From a checkpoint of a small transformer trained on Wikipedia.
Size: 11 layers, MLP 1216 SwiGLU, vocabulary 16384.
Training: 322M tokens, 9821 steps.
MLP neurons of a small language model. Each row is named by its layer, matrix (down: output weights) and neuron, and shows model dimensions 0-148. Each number is 128 + 32 x the weight over its row's rms, rounded and kept within 0 to 255. Numbers have three digits each. A neuron's up and down rows have the sign that makes its largest values positive.
A block is one neuron, or neurons of one layer that tend to fire together. After each block is what it responds to, as a language model described it from the Wikipedia text at the highest values.

L3.down1199:095193103183163129144114148125101149158103096154153118109223154114157114106090160126176113127066173097127059171176106153153133169110111121067160172159107123150096135155129128094139158142074143146114153132113162079119167100119135159107181159093166152159108148120101042153128133108182144098063092126144057173108120158112091236148104104165114139101053115130118083144159186153131136141138145144116077108106143131135139148136128118146178055158152127113
Description: Subject pronouns opening a new clause, chiefly he, He, they, It, right before a verb like was or is, as in "announced that he would".

L7.down34:163144125108166132164097086149115170119115068105139122131129157093130172106117115088148162085103135112103171107082132130159142175127061229123156146131106167119091066147110157095139143110109190140150105078172127077074159167110123149193157118160121110109086139145112047133131125122078157096113090101144150125165099162148110128099170110172145141085082151112161130100152102128130114157096149159157090137124100096128132064120110117148129144098146153111
L7.down174:113170139138104069153075100105111146146171138084111128122147110093124162066121114145128141121124151129189136095107131135159145116114135138091111158087084190080155138168134082149159145144126106139175163165134136123110105138185137148120105123051147121087118160118144112153112137054101136153076104092119152098100106126123126081110130072132150122136140094072142153111175118171218118082086175096069149116147123154132106184130111079133165140155079086122
L7.down239:120089151096145085069110110147122116113157163112101115122104127154117113143101157126125159156181110050097085125154142107123173068118198090135087192095097143169148152115126160154141111081159115117129095146119103118147117160127130085143187074113135109123104126169188125112118073112123176187107138177086102057120107131148163125093142083108130108165099135107169074087136104129195108157119136119048115156058130105086112099156053159153113128153160160107
L7.down269:156141091185154153082128095131098123056114117139104055165146086157162140101107081178149112079107061158065108106156139123125208072119122151125138152147104054151131149116126136180150142078101133123130131130167115143077144142116117153142120094120149151109148147082203216053141117113130150104109145118134145111155111129091142135082131121137116161160107128129063162151137110092177167172097155181154138116158138138103173162090145187099140156146101115124
L7.down440:089091144107082149132149065138154106095115129166087076115179139113099125130162177083128096112128146118130098147161196141174138096140137169084102153198185075158155111162116102145104083084162110123076165152134116131112103098110081142144105133181154160140159108109124213131101101151115078151132158114120112146111124114122058184120145151102111132171139110086095167093143196120053135112089124146152081120040098179125100117068124121108137120118101195086
L7.down688:139139143127177103088111112112089101095125136133182100102156119112150133121141139134143160146155133161141130136094116099175189177152138107107099085200104109143165179161176099193120125088056100098145170149125098133075081102112132174111133132136159097134126113138079176108146141101098109170066149176113087107125114136137152137147142120105187133149116116177104110124166110136154082112148150105122153063151150134134137138128074152149118198176044141130
L7.down910:155089086174159148169067121143093150184173141197100081121164131147104116143106133145134088208155184079112083157110151137201134085134103154161111137151124050100095162130147129148125092101126148131077138097207164129165067155156077159048124120112131050134132101112144154172119119111168096121184164193159165138113163140114137124188150190121122143173138125086129151176083136083123138219068146121128140125147068157158160087143130097136083113141118138099
L7.down1097:098144091172139131177137105138109139137078102164084143077115125068132169154113143082135117120124141112123134114114192166094143169161202201149121125136154063109127166168094126113148140118103119100165131087126154178091106161121145109063135112144164142098111126112094238189106069133132142158108124089088134100139080136134100093082136104128155075125147109097133093156079170150031120141117119144124127073126164114123117120120163100093098119163152140110
Description: Ordinals, superlatives and only or one right after "the", ranking something, as in the first Belizean, the third rookie, the most valuable player.

L3.down586:148145114131130082102133134154112160179121136131111149170131141171159139120124122066164167171213169122124106144103089123161181107122124142088140144145131255159124149119081119127133129120079155125127034113130077152094128124069091139100107174146042148124134151090153139117111090105156098113134186121153091150110147166109119171186139110153203119158111123138140095123173190111119190145148143197172085117191151119126204120150127179083097057080152136146
Description: Head nouns naming councils, boards, congresses, courts, committees, assemblies or medals, closing a proper or descriptive name, e.g. State Council, School Board, Campaign Medal.

L3.down976:063122106193157233072106095128143097110118103136147130111152119150128141172159119133122086147125125092166121117130152105123152060159132083093120110157089085088134142113120162088126132104102188104134141135108116136114194118134194112142116151100108108112143126147162115094136125121072104141159095157145151133171091101104117113101113144070147163174097130122207140132093139098142048136143141137052162111096142120194133073131117095143163140116166100126
Description: Mostly a lone "v"/"V" token starting a word split into pieces, e.g. v+aguely, v+inyl, V+uillemin; weaker on other word-start fragments and "of".

L5.down35:159114152180122080146134125176087122114055111116119174104194175132099122161173110100149177165162066127130110111142200154075140093134141121087133129091110081161158141134113100151104101064097122164124123123131152141121139034150115183154192093105146145162105160104107152110132100114105098102097149070129087135174126163130122143108142127140125118117129156125144120098104160095131170124131112122133163115164105093076083132112157066102145154102115045138
L5.down66:145152077108075165131115101085162129099145178092195150123136115095123160154200106176151145189128169113133110103121136099128205071119134094142120179081136127128161116142117142189141137169094114183142120142151151027124170162085131137153138112113154070117122123058124087158170111137121132099107089135107102103143106219105139126088113102101100124165130138114133087086129112117122135136054110049146164159136091212132068082135119129197129117121097094104
L5.down260:061107119103103076150098109138124099129086106163109137186146098151181184193106124135102103101109126111055154160079131115111086147147150119118107116093064253117125110121124158128118108099137110124135130129086091111070101174110100148121094130114117137130117102155117167137177109166126157129134104144138116131123160157099104121035150186169123108105059098122131106120150147126155187074105126138134089145197117090100130098065138148190131056090170105136
L5.down364:097141083094122124158217134157128153115141140152105114071122211102172142108147181107140144099141095093039115150171102161141112167092114119133142118131126202122142169137118074146108134140106089095101133119160143217154140190098096152109110151168135122133161107148126122155068100109108141121149058114202072106147196138141124159117164106185155161120143125184117159177088164110097089116159108128138145115123158068102095163140091091071125111118145150152
L5.down531:115129129180126078194130041098086076075060107138137100118130122138158163105119137092134143096151104065163088127123134164152218082108135187153166080114135154150164158176113136077052112081191162150139056133164130165149113104123078135128162110112176141111113117113112156096108079131101128167106183102084107145122108126093160096100121109148209099153081135151153116178104093151103095171133137146166034147100099179071112087126107123118175115157121124155
L5.down768:167143129223057065106146066099091127165135142200122104087089124097130105109130185107143143133165168126119064102134095133103158129146109115151104177135066152079138129150093068094184092123179176125136148155183068154134148104082165177101109109137113128154148130133133119125113042146162115117145159131124139148120116148180117155106148143167126090135200085167135177178111095059130114112083163161119164064126152092125141059162152114124142090161112181118
L5.down852:152136147084113126117142144172142146129179146164179136150132123130115161136151213143112173072075158148109098106136117144144155082124092094120147158136117124170162120142154146120088072109125060154159137186107156208132141070108092129150140148101186198159097135145168215094117103140117108202127159117133181167117052117128159094126176100131163140146145134069159124159109161121137089099101143171118174145119092127038178105145135133166136120129083148158
L5.down900:148129083111066139099132136140091064091108121045139116107125111108164122156095161143141086162125156080195121087142097145120140109108183152146107106095115148144104109109079153168159133170097094138109126084118141194138145150173111135112136127115088149186126095154125174167165116082119098089181157144147146114202107183099116103139199132170126111121191114114117163208141148125108146102133106132176178154071113096065163116150102151143093114153090193123
Description: Mostly fires on "well" in "as well as" joining a second item, plus weaker cases on "also", "later", "and for", and table cells.

L3.down0:108093156152140100074157166119144116113102121143115134138129162165176123102128142114096173118123142145112110129161174156143081132130113176145127101151067142144124116114100126155146147051116125152129065144190127106127063149129126104116159130097118119200129076146116140195092123129144059138157141143094116142146118108163158141056134135114098124194131115083148116131174077136083086153152200146140136163113126194124122113093125134105079094153151191199
Description: Tokens joining a hyphen to the first letters of a compound's second part, as in double-decker, pre-set, user-defined, plus other mid-word pieces such as Nep and Bol.

L5.down14:108145150161094148136128106151186059135059127120152097144137168206117103135133120161138157176119150130089176103145080159118129105128095081115159070132130160133168089129112106126168147081073130155086147133077128145119102078149080104150203142154111076174149183124138119139088121172153144091118094134169101050077137119150141093073131116135097116107095101172134188106131134112070139147141117149092123142149126125107156140219057118177142117133095101119
L5.down75:102171151126076144117093147111185200150149078153095162155169189116069141105117144104162111171180100125147109105119166074066109145129117117152144164139135091099102129100131107136141171146083084166164098099078149156115096165130136128098141110139119149166124157141169098181152152104169088141150162130128101101143154151152160113137096155092071092129145092105109184072141111174138089078164119127096088184150124125153151134115125157070047165164125120135
L5.down203:138098135088065132112176115077085162163143083115139125208123194166130130128129130120093116126167099137160194188178166125178177139153149146109110106171136105149117157127141190110180123130075118122131092109138125125125139145139159139104138128104149106085077142129135193129119142148141123103178074076093084100160158160134127185104143126194072161056089079179105130100145078138218047111086126095133139128164056126132170112067137115155092107106084150104
L5.down302:121146124142149125121119089122088120116175116101140128098145142074097124095103061092138130158143124123144166122105099154148148142212102090084075151106138127110099138093152093125206118126122118184154084130153104168134118199153125121113138120082110134150155142126119056156149111155175184140125132088136092121143157105195171196104082114121110110159112120111128203038130151171159116130108137102116172115145118157088099127080139143138158155142060141182
L5.down358:102066116140108128110167185086142149087114209079117040166088104117140093122135121105181070149125159201107126148126057111092146115174125142127118148170121113194104107086167114136128208085113110118114158111130097198137101105125157074080098128134124180090116114097121191146155106118147130126127126097131113089145098046181168126136131161161152120137131096125206154095095169149120154129112140074092164141191134104108155154159140111086158157101144125093
L5.down751:114129114125117127164046127120171110149140156123203083103131153148194094110131139099115073039142089101093095212137159133163135089186117135056164139087105134093122086099046151121110122164108118104173091172157141121079171138164147135074114181111127074121168125085167222083107150108066107109116180125137110089147174094115133134149130185107064169135104148143084062155116133106103145160108149149221120135138162131140164126156123111102148174093081156175
L5.down888:136147102161102098148170079159070138128147126147145117167134109125152092090156078121186105176138159127119119160179150167141113048167167156103114105092151100089084134194162175116106139153155105104179165128093133139132130134084114147148144112186120108171080111129142174187153113162093120108113176143131184222126093120112121103167117155100068087160144067187115157119117145107095109123114087130139086122199167108128125142113127111099032110065121151163
L5.down1027:084179096164148139135119228160153137160153082167074126143104174100177071089109139104118156112060173099188132092144153125190071140114078102068073127211129108190104123112164156109161130142084089153065152046114127151149153133106099150118102098114108138152098116171134140139114110152184118125124125134183128131123137176141175128182150204141190128158077079126145100083116109115113058099122141119105125095087169162124108136102048111147114118135159148104
Description: Hyphen-plus-first-letter tokens starting the second part of a compound, mostly "-f" (drug-free, twenty-fifth, quarter-finals); also joining "and" or "&".

L5.down131:094125164109169105166111108137149081127170136106136084117129119128110161193104092109093120089166117167151145146144147092130142109111128128114148151145126242125200125129179133132131165139138162096180167137118144129114134119087135182081082122146126154109083099078098255152106137102132122144150167097127118127124134145110110116185134113122108148092113118175132165169192139143090156112129124080112105077081138133068148127089159108096139146139141159122
L5.down146:116106154135120127156133110087183135110107102063111121168119137134173100131073146134186141145165126180150154156187132162102068168111132089097139118081141103164101141119150118111151164166100120139088129158108184167106157092159137112164056091114103164130150115138098110152123152165199146087117132110149128115158072148131125139107139127078180114135083157159107074093088170085068112149174109089117106192162152130133154139203102096113121105190145078127
L5.down261:107160079096119092124127115118144091131097163159152098115147115110163131138163139149138136127108111164177179114215104131150123123088131089149131111140147184082091143168078099152141168089120105157136094105135130092113135170118107154159129153090152158059117113122137172117087145119146145188080098204173156137152104121152140161133114115123163147103132104131125093189080110139159167125158160152045145063139150103148170106176170069122166113195151111087
L5.down438:156109134170145139134121123086099145065147067139117085142109085127153152115163132121159183163142103138195115091132059126137141133180168096133157194137105146135130169135110094119118100086125081145106066126122137255137117145140111170135112135108169138116095082161111130114171127163149149090117128069143141069108130091200191133113128083133141124126133076102081121119119134153126158138090102149201113085110136165093173073182183154147164133156094145118
L5.down441:154089124109076141094134135117084065077112167127089121181130085099093085145124154162127153128116144150164090136158116115127128105088138102157129129071145142128135201158145121069125148180130114136106150120160118145114101180096152118133123128188077137166115102083115225111057155138153139111072118104077080142073085117156140129125217123060194141141125122156079092112087102136126142106146127100170120143118114145083132069211133145130157142170130144142
L5.down563:175111133121130090156117150141132135093133159169136098157119107127108107174140163057127080101147132159076137169202187131061124151140133107066105114148210118135121051077128064079119146119117159095175153078094063084162135128107129172114134147113114117103133092109124113082113102090135165102127079065154150075143098181138164168113180090100180146123138124136134088071111143128142167141142096125106103065146107115125131115142152163124139077135118130155
L5.down1015:081116115156129126129131126144083104167137125171113164123123115125123094122109166148128108075114140160094114114145072064157175088098118141120142083153151086158192128089145177164120096138123050129132110205128094104177089086206177188099141115180110098094068117121108172091166123118156138116164114139110070139129123167190153124099164120125128129069154119150138172185161146115107135103192102160132152108172118116088107149152103152109158201154090074070
L5.down1204:133121133143131130103126132123113086025124203159155154161143137110125157194104156137112136122172127129113154110153144070153089092135156056129154121121161183132186163126172103149100114108091189114104110127153132188125081117144122123147138172099103146113142075089176151081094147132118101123105119109163161129133052118138192144099154092170158084134124097136118157166099104092114137117116109124085102092112125212099143092121135118169109081162067123141
Description: The first word after a comma or sentence end that opens a continuing clause, mostly with, as, and, leading, or He.

L3.down17:150125121131091124136119016155092119156108195132153147106086126158117103138099127113134149079100086114137084141095102123051148066148143143066120125129110000130141151113088165164102118128124099120101097110128118129130132137065118130155165120148126100137131130165132111114127158148118144173144142095148037077087079139098065129176174167117178120123143138196057166164129168120096167101137180107086165127115202171102063114146138080099130091065050146120
Description: Fires on "of" after quantity words, strongest in "one of the…" praise (one of the best, one of the earliest), also each/some/most/many of.

L5.down154:126087093092087108157177111104119157151125118160129128112154147058100116122082189150173161134142105145129165084145081153136144196108094136151111147132101146103085118113158104201116152134106119109126141115108129089129115162086089124129109145089119123143149169143129138090090093187106147143157132120126103116101097134180087152103162139143141222154107162129076158160148147119128128140124126155135098122123196111130148042107110146142065162154080105123
L5.down338:118100213056089133153109140140084108152161111111127127100171128118164081126141147103110225076124146139137170145132127134177123097099133142131116093156113190091117127155051091149090087109139084140144127163129094103078102125124113141115094132147118075100178133121079210105166120081208078118093114119101069111116072153110178097088104085091114129088115078158097098141169116182129087166144093127162142117193104142122167072126153083102178153170134112142
L5.down471:122123064181105109129134159153120104181134091095079128151146183100116152151081158080140174172134122119097141194147116127069102143177147103124090121076062179087159151129122120117164113122107077127114164133183153141140156105182121133114127156109094140069147137129122188114188145102085183135107163144137103102093115124167148122099173157161076158093110063186126127151128102157150184097160113068197132120132154093159082077138188106075144115107065095066
L5.down588:147058144129107151101108148139135134118119112178094095113084168192122141170115173130132151139134096105141179135112127118119148174148088197087118140135168182069119073121164111066117143123147189130119134116131143154112160094089176118130108164141079152095105122118139207074163101142134133123128091130168178094163144179111155194161132095078147162051124175086103127131116121113148113146109089135140089148142099132095135110143131146177143122170126091180
L5.down645:172173157140112120123142150120077213081125064105088126092160148250139165182154190112122115136102133101160119125169153124074169093107161115121166186120057158126165132063140114120135114117125145142093150128126115124155098126128064187155196147095146142126157131131152180111132098159141162108112119137111073112140174177114118139043090131129187116116132117154093162071106093166144159152189151224139130059179102124089131111156161117161112084174087138115
L5.down678:078120151099110116138129119179103112165130103171106116122061140128097120113127157167132187091111127143074114107132134090133107102098070116150108117120130079083074127099111103179083074149162147128147129105116085186141085135150112081087128152102138149141118119145123116143150104072128070112124124178135107136096102102067165159084137078121142133144095148098151140140142134132137088185119165130072117056098122122112125158137150134155115113108114095112
L5.down883:047113132114122097181182154163146144150126146104067153119211100133134138108124146124103126185097112124157138105144097144152123113126141104107098149134075074117186063083152112122150129167191093123116156105145181100134138191101104137105071129113185171170093105141113132147183159096122162150206147122114083068105150185088152150141186125076144165101212131095145181119100153120132090145165131101107129161166141134165109122110139144090160172111133126164
L5.down906:136097061111129090136095184069142199127138115160128184140105069164079170156079197116119067117106150133137167167168137075157095117115138130085121137128125094098162113143126137109113098107123144106116150138090111117170152208144138126159087128132220162128133154115146160090136127090179148087106097167124169051144092175147126120161132070150119160132177154098112130125176118103116108148134113132141161082139148189090061123132126133047140113142172138118
Description: Head noun completing a multiword proper name or title, often in tables, such as Democratic Party, Country Albums, Department of Justice; also mid-word pieces like iz in visualization.

L7.down44:147101171160095076092101110160119086169071183138183178107168159123151178135099182165099075084050109110130082125113136203158138131183157161184084151077109229126113123134142128129120175113127128101097174179152073157112123145106061119174146137124127111083133085068090219163140154123154109153109146130111097163121090113174161093085108086066122102119142148114100142107116104092120144195118133091098101139191100122134109122158095091081151081076130144105
L7.down662:165070147139115160111129173112122069135142130124152141133109187147125182154119080137115140160126098148098125148143187149124099127183219143087131117102119248134090142100145093145104141179121070144135170117182072130154110139170078126106139158116111132103110133136068220088106104126149117161154114101139071163163058099140109041132154143139140098211122080122117165105123114153131141078142136129085156102187136108077150082158147178105121066115136208129
L7.down723:091155153112192136117134171124135142072169157092175148113100110067054150166168155078172087150128088092163146109152143120101120097130090078088129086150103219130101200087100137131148091181186126124145123119059137055178127150147109108124142110091068108114106083125072164115172161117092085113116082124167182097127123109125130103129112138120100119084149107118144110130110186093134162131135145153137111147113147148139106146109151185220124094093141176103
L7.down876:159176115154120130140142121077103127128103117177084136106124117144112117141162174115146107172109163122110086121120110095164186140091148114135140138133139196154104090169063111113151083111095177166069107119067154159164116149117154111116126106172159112151154147092129083135109201163088137139138046129110091102158127155131146111108172143165161103123189096163157187148133136107088164163093094202149099166075139085161141166081106147143117196224117135151
L7.down1030:216110145144142111141137154104096147135061121179165090163127128109108149153109065146119184135097143119094115136159144133147103118160134154173115136132178127128148142073122138148093167112174163179096112108141101139178097125150109124101094138158114147140160113132101187090157185084176093114139058181176108123127138092114153146103031175038140127180165130116117143115116131117197132154124065125114159099142134125163170147138094112130183082137148127151
L7.down1069:098150142098123180096133161124080099156117172085138137131190162138125114104112151099129146148168079114144102116113104140076129144123150100096159084111125144118101117105141089105113105151076059134079176110151083150176089125082105120193142126102135190119158095154061134142092118115148080118178107076138122084145157107066182162153143134116104166122098094148162199131132128123076146128095111061101071142112155177104168084145153119087167143090168123139
L7.down1118:103117117080150145144115104142150081157150087134162136121170050147085107196187142121078113117099119095160187088101101101129141108083104102117138122192115096101116121137121171126110144203140112143141111143176113138069109193111144093164130119178061073134138127114095145085132161121163113199150103077138152126127163182083147132086161119137118144108157181149090181132116105136125104117142100122115133145094131104133177134059119157156128132142056122080
L7.down1120:152105122096185120117169089113129102119160137107107128101130167109115079130175199178119112104123142182101094088162119144112082126107112144107135105121060133095099164129080125161110160145136085143129132127124097116123142185109104082116066177132140158117072123118094132133162123097138109165159090196104143137179099113085185161112090103130179151146168039149077139199090127142140085109101174099151115121120110082082154101169152124174079104087056138158
Description: Conjunctions and connectives that open a new clause after a complete clause, usually after a comma, such as and, but, as, though, However.